python train.py --num_attention_heads=3 --head_dim=64 --intermediate_size=384 --vocab_size=8192 --rope_theta=10000.0 --attn_scale=0.125 --init_std_qkv=0.0289 --init_std_o=0.0 --warmup_steps=391 --batch_tokens=16384 --max_seq_len=512
MLP neurons of a small language model. Each row is named by its layer, matrix (up: input weights) and neuron, and shows model dimensions 64-191. Each number is 128 + 24 x the weight over its row's rms, rounded and kept within 0 to 255. Numbers have three digits each.
Before each neuron's rows, "fires on" lists the tokens most often at its 100 highest values on Wikipedia text that the model never trained on. A number after a token or word is its count.

fires on: "up" 12, "ten" 11, "z" 9, "sk" 9, "pen" 7, " United" 7
L2.up302:186106123141173159123145140107124159119118106128109146164155124133147100098155119122107127154125106110136130109174121145133138157127115117155096105147152107175138105152095127103111125134144161118133121140147094105092141130127128124128066113138136146097107094128135107127129152147123133114095127159145156137168110151166144143146128195150084107206137185139131106141120078074114102157063

fires on: " Bar" 18, " Hard" 8, "Tru" 7, " Mur" 7, "wick" 7, "box" 6
L2.up77:138093122140093111125137084122097117127074129089128112116091134146103130132114086123126163135162104160110106103089122133098151142113101114155134120129145116114112094153144153119158152106191135100113107159163161116142128104085157155183154123178094114098131154157120102114132107128131106119160148150111145122087115147129156131160113166150150120120158131138109133077154134081134168167132

fires on: "---|---|---|---|" 33, "s" 19, "se" 5
L10.up158:159201122133126168135159115142109174104162107142102109090157126139144121122102105102117123145118125175180149134132096143132146139143157096144094139111154154174102062131136137094127113141127115151108101163179154147109211133105111102127121145113058127127113150122101112104085130092136104138124112151146134095143121109153145130083133168108126124152157144115114118120136166094150177108135

fires on: " " 97
L11.up236:135180109126107145106136093127139112107144136114105145136127108137134128124143144129153118144117108163108076088076104112089131142125125079140088118139168119166087120158128137140142127103145107113146126137199143120152144136110158122155080117169049103130152098137112118133129133121114124161139106087156143147119105120148120116129143118108142123137147136118091118079124103090064165124126

fires on: " school" 27, " School" 15, "em" 11, "AA" 7, " community" 7, "li" 5
L2.up136:103114103183125170162084120118157126112094179115104111144119136149099122114142154141070127137114109121128109113102140098138148137112095127160124129113173116132092125075167142150187090134117122123116132142125133126135097134132151165095101108164149119139157108124164137143098088172125146183123130146104150130118164140138135137154047135098118164138119129135126093107094149130145117133146

fires on: "," 50, "." 16, " a" 15, "'" 8, " the" 8
L10.up143:156137091139099107116130117091112143099136147119119150149131131106142057146121125089142165115141100160098120088117155114127151124165125169171152141115133127115125107144102106109142107150137094127105129145117138159132132138139126184132121181117121118104086116113128137141117110116130099167131131092122131139130127123097151139102116157061167078108147103092159155115120099168126136139138

fires on: "th" 40, "i" 13, "st" 8, "h" 6, "te" 5, "," 5
L8.up349:109148137169132143130138111119129132103092103111153105152121123118106125135142121163111139133119124138145105086125163110129140150122124131186110128081124118156121130165151107110116087163139111123141116129135139126121164126152062150099155111146123127154075149058145151134114165152049082141146144119160152107119110115126125147133118155045080087098126166105108105140137097119109150171113

fires on: "ma" 24, " Ma" 18, "-" 11, " Lu" 9, " Ni" 8, "in" 8
L10.up356:117123117118096115124172122119075156116141155139124105117116095122091095170167116172117156169151139135119102102146159130100121144125115121152105137143145143109153107100151147069140114119180115079113122184132132131136122183162124144126123130107116142149146116159077147120083098116122082121130136120133112130125144126117147142119139110112149075096110125134088121128080147146104126111133

fires on: "t" 55, "0" 23, "k" 11, "p" 4, "," 4
L8.up85:118125137184138146109122122145121116115134136101136114134085106151170112149141148153148157143144123160120081091091160130111135125148134134173115126161167114128083080187137108143129161096131135140112145116120115131127120127110136161157123111207127108112133125135124122182109133165102092144155156108144129086070113119140136145110129119122096087114130147142109111117127131111174114145099

fires on: "." 39, " following" 12, " one" 8, " next" 5
L5.up154:059147124162084113094115145110109110115123141118154164104124142118132114141105138123121111138178138137084141140122128170088111094134134166117114114091168107129099128147138129151155101123177080104138158159146125114114102118152143112182140154115110123101149132165124128125070121103071162158116125094131174111155089145115167156148124132125165117124139139135109136127116114137127152126102

fires on: "s" 67, " police" 7, " parents" 5, "r" 4
L8.up201:129134126135113130138128133151132132135089178091106103085114150139176116163134132137153133117159079127116106110097150122137116146119109091161144096112119108156068138130148092167119141080101159124129119145132126126094111139104122168147151106156140112149090091093141101152137128123124135174175140151162107105119117112133147197148138141086121144127113131079140141110148165090112120146141

fires on: " |" 61, " The" 5, " ISBN" 5
L11.up189:145147122119121137144111126114121105128090130113135155101132165112160094119121131101115090157131110071134156137140105156135116180141128118121106128114126135124095172116139140142189122132173134135116121106111154099034139142163090117105184134145144114158122131088132127148160120115153137134113102133153142075137158058147145178144121122090114156122137109123117140124167123137122104149081

fires on: "in" 46, "\"" 23, "on" 8, "ing" 7, "zer" 5
L3.up41:059140120119150154104099112099107123084061156120113109125094127090120076140120144139097116133133120123144123081133112098135125149148124155142092165119149124159151131114124177149141099097159159104141136116108116150121126145106149151157133138110147109142169122137172128123124147170100112141147124147107141151135182149153119177125135100124113137146135188059158095112146116109116144122142

fires on: "g" 27, "ch" 14, "unch" 10, "t" 10, "j" 6, "vest" 5
L3.up12:103127117089152136121084118150119134098087134127156112084095113137094131108119120161119142117099137152173124131132109100129129109096138134134101134114137131164117134163121156137171052139150126134169087107137136137112111098135161112109125110162143099132112119118118107162098154131110118155151131165117112137136112163159118149089128160125103123178144182149115104109119076098150144144129

fires on: "." 28, "d" 13, "st" 7, "ed" 6, "8" 6
L6.up178:166156121188147132078113104081112111079091111131142057115102132128118097133095144127120116131139152134109098089153157190101080134168147108123107193148096130106094136168142115117123136132140085114158125168145120138136134133110139116100103135085128115142113123132129150121138159144101096149123098154087131142140120127125110124113147121115122148139098112123191153122137128132114162136145

fires on: " " 40, "5" 6, "3" 5, "8" 5, "2" 4, " American" 4
L11.up29:136131102159118111122091113159107134139110156111131112109101119117122079149122151116115160125126121180091094112077147133124130130098100153150138127112160114139125101136108130095127126143142096095131088155145151101150100158130159151166112141162124125107147085177093127134122098154123093119154133077170134114077089120172139116148115136152109095134182126113151099090097100120071146182128

fires on: "-" 35, "–" 21, "p" 4
L8.up87:103108122127130148127122127148131132152105115147137135139147097165092138150139149170121179132083118148100138133152129068119121122127152124161126135145159081112099133128140136117090155122108146129124129155115133152129120108150100165098153127125113098146164117143136095135103154113086150145152119109152108147084090142147141118113122109131138106100143168176111101032169094139144131148115

fires on: "'" 54, "==" 7, " ==" 5, " ended" 4
L11.up95:101128145167089162108134121155125164146154143120106157098103111115119106105099125113113125139130116140114127113134143144142112115153158115123137161163174113163091069175137152153145121114120087102105145101131137118094126131103155117125101146142125110110134055128091099136089131147112070167122113121169135070137129139111137142103169125077150100153130176146134139144092116134148132122109

fires on: "." 98
L8.up107:114141123160148117089131103133144110066094141094124122129141148132105124158123167111134111139125108134103093137138157144119130144136134160129105145088170085128126142150111137142126108144145107137149128150147141135136135120123131108103098176092105116136120097124149107126077133108098095195119099137148161160109092125138137116169088127085135148161142144108121194113142109119106122156126

fires on: " (" 29, "di" 8, "o" 6, "t" 6, " Ter" 5, "1" 4
L10.up141:134168100137156129127137063079093110097156106086125106118091141166158146153126142154167130152149145119143091139094127174147157160141187089111121145141118104142143098143136137137104106061108117131096105170161179130132162137113098083146129127127096121144092129098095134119142135151122111138113124128178164109123145091134139143110096113119098121135156111100163152128174128112123146153136

fires on: " $" 31, " no" 26, "te" 24, "ho" 6, " ~" 4, "CA" 4
L3.up152:080136131141133113106151099151097098140108131139178095151132133068142108161113154133124147130104145105094121149147122114133100131134105134185136169183120109126130124115137139178119142101104124167104200167108166126120152127143130143129128154115109136136110134123115121154108153181081137120107096142161118135177110110124129188112102115091118159152094101086154142110151145109153124162096

fires on: " " 72
L11.up2:107166123132080141104125104148116117156159106118135112080106120118124153112136135098122155146139107202108131147099130112167144117117084138160125135165146125117105104115141124152180127098131080102131144128124146133126127132134137124153115127118062134115120090113113153167146120147076106109158141079120159114135129094128138128114154106115137154180123129109109114109124112078147160136128

fires on: "f" 14, "t" 13, "-" 8, "h" 5, "gu" 5, "d" 5
L5.up113:128128125124137100122097140114159143099105124170120139139162157125141140120122113148083164162099100143139125107105116094142145131164125144151112130133129075139126099144106117136079099117113151145099126123168162111136147175103131102122120099157115078120129116133128108168130139132107101136110109119147135116064075132118124111157144103136100130145112148120117125093153142122139085134139

fires on: " K" 45, " the" 13, " The" 13, " S" 11, "ar" 7, " their" 5
L8.up281:117135118156120175137138116145120084147090130091160147119124114102160129145094104087140115148147094172126124140087111148153142166141109104163135094138105149144081094138131162062187134163142143078152109124119128129092132100085132138111164182133130151182115138131112104140128109103134108126120171090113102146082139113169105162092101130089112113114121143119155145133134185107119115125104

fires on: "or" 17, "in" 15, " Or" 11, "on" 9, "mor" 6, "is" 6
L12.up40:110132120111127148083152118106090108125128129130096097158148116092127083118153113110124129136110131135133108121137130130175160116141164142221105165107097128122108132112129161116153113110148165103130087136149168145079147152102126131147135160155122116131115115086149097122118140145128133144140119142127085127130168105135147159126139174120123144105147149085122106126127189088112133111129

fires on: "-" 28, "N" 18, "°" 12, " /" 9, " were" 6, " " 5
L8.up44:156103126156104127116128109109153121173091115095113138147117169147141140136100112130157104171155172135124141136117130112149145103114113089107110148067144127070128161111142116134167078143088106124122152122151131119146152095154133183127123158141145131134106113119112096136118116080112093126138132127122132113107128112157082125091114121133150153088133105107126141109167144126141087131105

fires on: "-" 98
L5.up230:119135123073139131119155095103110121115130165133128163117160157120157135130123130141156133137127081143117074092113143099152120118122163158192153149145155086138123102109136168100106125115140140102080137134105188094102102196158130159142142153161130097115073092107128112138109145134106144165116130116148112143130143127091167129111161125107126084141102106134165111095101139121132118148143

fires on: " ex" 20, " Ex" 14, "ris" 9, "Com" 7, " Born" 5
L6.up293:139111121116136113108138100072115072137143126123097127139120104062124125086167126143131114140144107103138116109115110172114134154145140101097123132078112135088133128158135173101114104134148128089133113146162143094123132106163106098115122146106111134157111141120132075129135138106144107126133093131109148168143156114094113129150133130149129162146140088099105169134156128113172141137114

fires on: " which" 39, " A" 16, "che" 14, " This" 11, "," 4
L8.up58:063115121161154116118156123136123123093071151130153120165123143130143131117136105138097132142132119105086132098102154112116126154130101144164094146140131108103087122139148092113088114126144104158132175128128126113102139125171110157112139141134167131116100124131140124127114127116118116143121133115140132109083102125143161196103080137093118106152094113151129150145131162131129102176119

fires on: "n" 17, "d" 13, "es" 8, "ed" 7, "en" 6
L5.up301:113115130120146143154131120163136154125116140127144128153069107172134109152138109161096180137102110175110077120113132161105121151129141104156119160157115138101174107090143124122074134173177133125134128135136106100133121167120122113141168092153110104151065118114109128130128141130116101159137133109109098140122159156123114139116168148149095114126084090111128126104172145109135115126145

fires on: " South" 37, " North" 13, "en" 10, "s" 9, "n" 7
L2.up56:126125098151127144138160117138135133118119122143134123158137112126131118121133097151127110141099145164127061129105098148136108101122114138148146111139118105083136090102113126117133152162122131123125112087135125108128145165107119114115126128172107123174113151118107125142138113121160136169126157116107104154164167126141110141134138146140127090111152140095161134097121175128136112117104

fires on: " as" 29, "se" 7, "as" 5, " History" 5, " variety" 4
L11.up382:106182128117110140117113111108096120119149109151113094117136151133123144127150126114137084124141158178157104147121113128122121158147142113148151134113129121188160111143095105104122153131131165160109119134198138149115123150148151134133114124166097124143183152105148108149126094083123113092135115121181168106153160147136142104126122160139088129110146131079120106111124104077124158154127

fires on: "x" 42, "gen" 37, "p" 6, "ben" 4, "et" 4
L2.up356:076127133155142128106146095118087137111071137150109103154115126110133133151140103145125159131152091148131123120123151128144140183116095123169085131100131140103132099125133186113117125113200150094161139133173113098106161127141105133121157113154077106181098160110120132137124144109130113158131118140111132130141132116105150172126127178087107143156124119128115157097161158068126188139122

fires on: "s" 36, " " 23, "ct" 10, "c" 7
L8.up372:133176102096137144082136129101135107058135120104119136140128143107134149101137110113105140139100088155144070093141162104115131136145174161132107149108164103150104130126158143106167113128180140119146136118168149118113134148131108117102123145144101081149150115100144126124145122100143107164113181136127153161126115108137097099149105144147125121155160155137103133092118122118110174118116

fires on: " as" 15, "ten" 14, "ad" 7, "zen" 6, "key" 5, "z" 5
L2.up354:149097131135174148089118157132134132142105167134143158184120125106120116127179122107125162106114102112132108109131108140108157176132173161125145116104142105176105114133131161108106119170147122132112121160137108132130136140168133162120100113138134134103085120128121111118131129101104130199093108139122146091098109137128070106155114119121151102129109146126114120146130128161151138158122

fires on: " " 65, "magnetic" 6
L12.up90:110131130133103134106113133097117115113146157103130126108106109111142118145171116088103144126125130151120126119093093169128143137136100119164112139105161108131099121136131143122119134129121137126103108166216106143156132104116155150213092144146051125130122102114074109150121136146147133166132125088158146121079102095150085128089111139107152162139165135132121109119116112074103142136139

fires on: "s" 21, "us" 17, "'" 8, "is" 5, " known" 5, "um" 4
L11.up271:103095130110146139153122103141137101098164127144136139165102085119155136129138087126132116120111116144150086115125105139104121141153110157157146155111126159134118137187115097103102054171130133128122121136162110132124121109138129114119152157146098103136106126130159105143104093152149085169139130119132130158110172132149142166101090134134100106146054138103144133119144156098102176152120

fires on: "'" 62, " the" 4
L10.up344:124116129143082140074139146152128123104161183156138155108128091101097111142105140088129121118142098172098107085108131167137121131163164153154134154074131147143097114162120115140145112104121138113115111134129152141119112112122136128143131131125070129092165098167099105137132112158128108140128096097127106112142097159131152130101129162098133135126158131097114125113109085106134159177108

fires on: "c" 17, "t" 14, "2" 14, "s" 12, "y" 4, " that" 4
L5.up256:122159075117102177134074138133108160160165116155114144123105097161150117111133157119117130137115108205119123099147157101128174121134130098131124138091161144169111131138122146115147119175131156102143125127185128134106121124131154145170130120120096112102144158124176126089094143122085128145129138105119128141159115143114166122116117142130159155151131171129107085110119130104106168090140

fires on: "ä" 18, "ü" 11, "gen" 10, "fer" 10, "be" 10, "x" 7
L2.up7:116118104093107107072146122129119119122116147157147154165109102125149136156130089146104153125164130139124135143144114136162121159141119133144120164076136114122119133099100158135122117138154127096134147135165151096120147108146149124105161114124103113153125155142112095137122145106109084128140107123112126124152137158124121134130127192073107117142119086090124076102157121102129163138104

fires on: " /" 32, " Preced" 11, "-" 8, " Mir" 7, "d" 5
L3.up203:138108121138098107090147114109111127119097126075110126175139164110164120142124110106121129150130143137116136092135131121169144128139129125151157129116125126130144119129110161129172135085151135080112119113131143125119162140109100169189170161154122118103110131108115114113144132124095103113103119108106145063090116126123126143144121127168118112112142088107139193112156173106104142121132

fires on: "0" 25, "6" 12, " year" 11, "re" 6, " way" 6, " Day" 6
L6.up290:116119090132168123141166106126140160128109124101137192094110126182101132136148109139123115126122095145100123112098148146097133144144090134136121124109153105112103109176116131101122102150177091121116126155161134111141118124139157117138140117122105129114130162129130125159086122069138123143172123145129152141152110147140135120139131164130145159136125120162106070066111094112087205171142

fires on: "st" 21, " G" 16, ")" 11, "th" 8, "h" 5, "B" 4
L6.up11:139135100163165135133155120160131108112082134096194124175110077092164137135119097119160115152135139151145095111132125120162137160202099120151115189132116159123080100136155137107111136126129109148131163123134115097126160132127101165144160120107136103096094136076158121139134131122129133150121141132177113128074137112093131150108133175079060140128099093125137119103132127113160123105124

fires on: "," 72, ";" 11, "." 9, " no" 4
L3.up234:148137130140104071091132098102144122116136153108127084169120102106211128190100126141146134136146123131111084113110164117108092132132127122115121140125127120133122116133106111161126168104106146180068160156140115129160095136140138137109081123137142124119132095157096123138119099134124140175123120120115106147123109132165131099153119112133160169123140099114123088134137129143121114149101

fires on: " |" 37, " " 23, " and" 14
L10.up202:139124115121117130108160115143139076146114170073142130094129132097140079141105128121116111152104090126134160126109121100096081154159114112139103127085132114100134093116114128095136117115113121148139166163130137158147180164149118136140107159122137128137166092121123141157116066135162142155162151116147136132073171081144164124125123130143111131104147142140157178140153174122118154177094

fires on: " a" 28, "." 23, "ro" 14, "na" 6, "le" 5
L10.up26:110142122150138098101124125070132126118142138132154116103136076132093117158185104163108129147164137095127123114165186154172092170113111120146106101116089086119129146146116121108070099132164121150133137177133156119136155100153118149134117127109136133131127104132113099119104140104123092127141135112161146141118142113130116147130091106115118156133115157094128145128140102143099076159147

fires on: "'" 92, "It" 6
L3.up335:072137121121112142100131125114081129109131143127147135077171088112102105149153145096117137155154161170111125101126129124153155113126126163143140169111115129134130118179153200144156057111181120123139187162118155113160136114149152097146094118096121109106127128121141136112124143183085096125115089116147143113145128147098155131111089099077143153158146118122137087119114100116100129164109

fires on: "in" 20, "id" 11, "it" 9, "ing" 9, "ed" 7, "st" 6
L6.up282:109116112098122143096129147104123058099118112110137108138126121092102102117101136122127118134103143126112105132121146139126101170153107097136137146101088105103119111190143163135153107127125099074141110107118128189124146129127133095160163134118117107168138104104123120120146157130132114135179168150107087153115145103159098121163140134122098105117126146118191109125117133106125162122118

fires on: "em" 34, "li" 17, " Candidate" 10, " Party" 9, "ris" 6, "iva" 5
L2.up94:089129089140173154135095138129130151076094176152087130097170081160122132096150123155105096132128122124116087105147148121106133132145109143105117141086096128140110111124121138144148103131149146141099114146097117134123115134143145121110103144123143072135125136118161128138068155109138156186152121108135149125154164145125142153139121180121129175163112141169129077099138108125128134103139

fires on: " " 100
L12.up107:108150102135102169070103142145131152136163134144159120103122147138118101117135149124129152186102133138108105101109149116119119142135148148112114185161122118152120159116116157123119141064105083130120153122153134116154136150136169160153085118126086082090170088117135131126143124147095143142139148086158109097102151129164161099153107119082133121105118125139134121105143095090083153125092

fires on: " Ha" 40, " Har" 14, "ho" 10, " Gar" 7, "wa" 4, "Ha" 4
L3.up276:110101102166157131105165102118121121130072149155131118112132113127126132159122123152139200162163119169114086134142180155116152154122098137129144137116098134132107106109148145157086128104148119091110157145150144102157165139124113106103158135107083089127098146104122092135131134161100095107101112104126124147127141111093134154146097148117107161141113116077131181077152138044120158145136

fires on: " to" 18, "---|---|---|---|" 18, "r" 7, "|---|---|" 7, "l" 6, "==" 6
L5.up312:126155124145080113130147139142127147142133136115154128146113135120134111092114098095192146162122103114146146143160136169143116146167105094108086098138200125167082142115125124115154105122125121112134130149134110121076126141113083105132129146114120115130085120083130135120078145066092127129139136109139110094132148109129142188118119174119128145133133120120123150119163131128149124101106

fires on: "th" 58, "st" 11, "rd" 10, "s" 8
L6.up363:124092098164108141132147131146115103088109141166127139174089052112134131134119129134100157137104122137126088123145153128165138155145150109167104123116147103088111085187169163127120101105142094126116116121124142133130167109137114176094125100142132098160103134125129120162125119121110087159140115177139123133113129088139128117139130171122083114126104162101140123117147121116156134151110

fires on: "1" 29, "t" 13, "s" 10, "ta" 8, "a" 6, "da" 5
L10.up224:141106111135107164122127123153120122091156109124115130118115135133175142116175108144089144159156111164157068087123137153118173135168189087107131174119143127196104134133141122133131091157130117073091164128147121170120115118145117158150176134184118084167108100132127112113079123110118128150145137132155108131102110108112136117108118141136155100129131107142125112092124114136107152147130

fires on: "." 16, "ack" 11, "re" 10, "ho" 9, "t" 4, "te" 4
L5.up178:102146129103093109131139112145096130180111128112127142098116196110151113137136153166154151148128121139101132147109105102118155135152118141131145122136142099150102113099150143156166114066103117133125143179105184089123132145153166111125112127137121102116107097134100105194111109156125123106110092175166201104115147109132171140085115107100153138149166122114124140118126154119130119150118

fires on: "ni" 18, "in" 15, " de" 12, "on" 10
L3.up273:106140119154153169163146100131111078085140148140167133106137110118127106143159132113163133142083115131162095131129140165141123127149148132153104149111134117138143120153145155086135108140117106105122185135151122158149170149081128063114102161166116129159127123105110157120118086139158086138164163125160118145116160091139121133113126122103083096083130126111157133130113168105129136123119

fires on: "ul" 15, "-" 14, "y" 13, "s" 9, "ic" 5, " An" 5
L5.up253:128156123119106139108123092115104145151107151100113131129124157125105103164140124092125155131138084162079123097100158098121114149130123154172129159172144118192126150107209153102136142078143147104114127137134161138116109164141120154136118130133136119144124109090089127119121095147140136150108117162153129144167132125113146127111131112119161138162146121135115130136134155104086118133143

fires on: "t" 21, "d" 10, "ve" 8, "ü" 7, "ch" 6, "ed" 5
L2.up165:112094108126112112098139096160121138120098110110134115101065124117135155100115113148129150129111168121106141157143100140146177114126147148146132140119122111133097156169076124131156048105133113115158088102161123127158134098162128109166100139123148117111111118112117098149108112124056117160141152131107104104099116152170136131114108164145171121151171148093115106116130108124174128149126

fires on: "al" 26, "-" 22, " Al" 10, "s" 6, "ro" 4
L10.up81:117140113162108119131136098143103155120149095129142152148112139137182141110139121116144142191105109122140137144142141157138146133174122138113134189079148112176127104084121119103109137151093133111121149137186144085139160135125120118137139140126062118161086156107093113103122085118117147140089133101154098113134157110108123127107095124123131152133114087136162116099144150093131142136096

fires on: "age" 57, "ge" 14, "ium" 8, "g" 7, "place" 4, "mi" 4
L2.up130:132123090091129132094063108122136125081083178146109139119119111128127134120129114173110121155109165154140104113130121106120104123129135147146102136113105110137118125133111131146134080117119141151166100111127134129093133140167155110103167104145127090116150124132167126144112154124105110176132104170099128148160146129145147131115136163139103100129143160148114124096119096132138174124145

fires on: "p" 30, " T" 28, "s" 23, "h" 14
L2.up370:133133115150137136163123120147122132084135119172103089093105142120132133156153177148137120154117126183123122079108160076136171158198150121146115167121122124142107088134111141124102121141141143163138154131156153098125107135161115162113131099117089072142115138115110156116113139120111152152120081143163128141120135125147115124089123108094102124165099146136121119079121101105071148141109

fires on: "r" 30, "ter" 17, "ent" 14, "rate" 6, "ig" 6
L2.up383:134134124119143094095070115119127102054100153131146181138150095092106146099133075176140104141090155113158109104124131129135132114136131151140114155109078136135120132131108114139148077094139147135125122109148118121095129111112139113138140139159138113098111130122146148149119157150126132163105126128129165145114086119158131160093142132153094134170130109151147115106130102127135120152149

fires on: "D" 30, " Rock" 21, " Street" 11, " Vancouver" 6, " You" 6
L3.up190:123093123115156125141157095105105158147087137130144160183109145125116142194115112112099158141147104155093119088097153109130105167131121097167141163134137132108148128100146161105127131089144115140134193146116123102093127119104133144130180134107131124127166144129135091153140129147112080116120086137109120148099121141140124145134118141100156139130097082082132139099133152126077137146133

fires on: "me" 14, "e" 13, "o" 12, "cre" 6, "ant" 5
L5.up135:132160127151139123105122086069107107136118123127112125170111090088115102123141145131155115138125118090099116107141153119100138162135159102194101205118140125114128136128152151137122137097133145123096156167119151165120152168144135149121119107129147129142116114092141170126072091146100142136119159151143185135122174078124115127122107116108134134128138079117164098143167177117128126120146

fires on: "ate" 38, "ize" 11, "ig" 10, "line" 6, "====" 6, "place" 5
L2.up4:116146096080149091103085121116141143072142104149136146110107115112123153103119097171140118132088166126145107147142120157137125097148159154116155158118088096180141132177102103140130094122107136187124133117150109145094126132152138100099117115136149109123127102101144137160105151154119099161132125172120126110158113147141098141100136154116094127138155169130129086129132102145128109134116

fires on: "–" 26, "°" 21, " " 8, "-" 6, " fifth" 4, "|" 4
L5.up289:130106108144117157100102116119142117174119114102159131139078101168171107137084145148144160170107126135111106104122144108108128115135140090118114151127162060103124153135162131119085111110152122134138120087094114123124135158129142196135151116143141121099154093152149087154139147131108077135144178101132112127129151137189102126158129108164133086107118118114117130124144115143102150129122

fires on: " the" 28, " G" 18, " Ol" 13, "1" 8, " The" 7, " R" 5
L10.up137:126081102116124181128162107180121121174124120107175106116160120141194127081102098113113131159089112153137116120111140141122117155186097114105139123135152157112115120151126125113140136132137106096097114141117133123120140164137114151112144137151125120157112144102137079157151114133121101118148144090102108130138141099134097141120121156111129116116124143149124141126111093074132124116133

fires on: "ang" 43, " Country" 17, "ung" 17, " Dev" 5, " Latin" 4, "ç" 4
L2.up107:132108122079115095117133102110101151114096108144113129163147138134112148167136120131126152128164151123072097134113091111124138132118103145153151138143158115116170088097105144115114167176159103119116083114136177116123152133144122117159138151150115108137136146132107091089128146130095104117146113129126148124130131135118147138158135126120104108121125118115108116106143126117122154155111

fires on: "s" 26, " " 11, "-" 11, "z" 8, " by" 7, " Z" 6
L6.up230:116158130145157158074177148137152117116151124110128129101080123106157145149146142126096062166163106175133125135107163113141161153103137082134099154079176132120112128149140115111112088137152115119148186119142112139119152129131134121119127143129134142158130102105105125114135109083121106130115193090115091163102105088162091125128107133116103146147116105129173134136151145110099133124086

fires on: " of" 35, "d" 10, "ur" 4, "ating" 4, " between" 4
L8.up266:144109120163111118099119151072154152104128126095151142074149115164100106106139124126143125130124127103148067103126133163145110119113097129142144100113102127112087163159121132102136116086151152078154082131110104118138162154118120170143121124140148124095123081136131127112138172150117104132159126106184128153088111118152152120106107123140107141125147154151101092134142098133138127101146

fires on: "." 51, " un" 34, " whether" 4, " b" 4, ";" 4
L3.up319:143142113189090108139130145111133117132159159143121116134074084085180115145128131137153107139140131140107119091087198136105141135134139101122119159127119136171134107132086124150125143132124140140103167152167093128145099132113122186122104141136127134115115126149111146126124104150096143169123107080181106100094121158141118130112114118093146153171121112067159104115154134131106116114107

fires on: "s" 34, "-" 32, "'" 8, "e" 7, "." 4
L6.up334:112124133152177144102140149115140103110129162141128136130062109092138105135146127144116101127132128133103106074132148170146094128119154059148121172134171119124140123151127124137148081097122125121120105136132086121141114092137139188119120121121117129145089079101153088153123146140098109174143144090139131128068137110136142148112127140140094126146086146055140135127156149132129132148175

fires on: " |" 70, " " 26
L10.up204:123149101143126131144124099152096129146126145084165137071159099080194094145133102094095145167093110120139122135151124123165126158140136130126111138116107096141111156099125139064170112081129125153146099121129147108089180154146109097127143187094118104150130129105122105133146127124116136116134106157113123143100139050150175130132148148125136169148135127127135128123137136124098152172130

fires on: "g" 62, "tra" 12, "place" 5, "tag" 4
L2.up174:134160106141111135105069140101149147075101164116092124117149106133105131123106082196113108130132149141131115094102101096133097095149119125172125162086113130146090117068111099149134120133142142155122111138130124139102150137149111115142124139155111082133115132114123103120117164131130119192152126121129120169167129138118128133151162162134134086159150196154133147098096156139141112121117

fires on: "-" 52, " down" 4, " as" 4, " In" 4, "s" 4
L10.up228:115153129123150132119112098134137097118166135150149108124115125093149117133141091129138097145155124160150103112132129159106114092153165146109127178119131149173117119118122141104146127157166129124106142126147112139115135145111119104166174150111106129158091096132130126129101134097106133122104146104107121119157138108141125163093117126157122133128114136129177116128152150061078182090120

fires on: "-" 23, "in" 19, " the" 8, " San" 5, " de" 5
L10.up65:093104098117136147134143152076142098111148098136120139140130122118124133152155103079171145164129124106139065147134152171037129114112120143136150135101137143115140137132143145095134073122156140070110106134122120171126145156142077124108107175148145128177115120137146114127101113106108112145135161098111090158137152119161149149128128134097128110113114115147104165142114128157106103093076

fires on: " to" 23, " St" 17, "r" 11, "st" 8, " Under" 5, ":" 5
L6.up94:095134094138129147108152132140136101135126122142155111100101128120146143151120133093136105153161089089142132123167162163142130131156132111095115138098161116169074170169168175130164112114110093065123157147096104126082156142134116147119176136124137119172092135111136116124112086092074129146125131104134134111153123089093110192141093139092130131140130113096126142128163173116161129104095

fires on: "r" 28, "h" 11, " Succeed" 10, " brother" 8, " Website" 7, " Wei" 7
L3.up366:135139121138090131109127139119137157129126127131104095137096108139122148150135145148139141146130101151124117120132168072118165132161127110123092129056154108108120136143119153113117101080156098120126162115137125114115140152162134136108119134117123086117130128135156158142119084135070090138152143139140172149094132133169097125134149113108160133154086164131169087114126100113106109136134

fires on: " Per" 11, " For" 10, " My" 10, " per" 9, " every" 7, " Gra" 5
L10.up213:148110133148127112106124131143077129147147121124175134155124112081119083180143101140147116134131111105123143106128120197108078173156136132154141119141141127084144150152118150073112119116139136072133110213172133128137137105117133144117122119108108146147159131145093094111099116093139136131123126118158111132107117119157144105128118144124118103105139129102133138111114077106126145141122

fires on: "s" 35, " they" 24, " They" 17, "es" 4, "as" 4
L6.up82:114132143162109122126140096114136133130124165150127148118119113121162138134112111137116114131114106108123143144128099095175119100106175148125080145118160160125111133125155151113135120123165137139113133136138146142116150137160140134131102137145134119152145092134117171084101103082106115073128183086144160116131130090148147146132119124127124146144136132116120120135145137152088130084130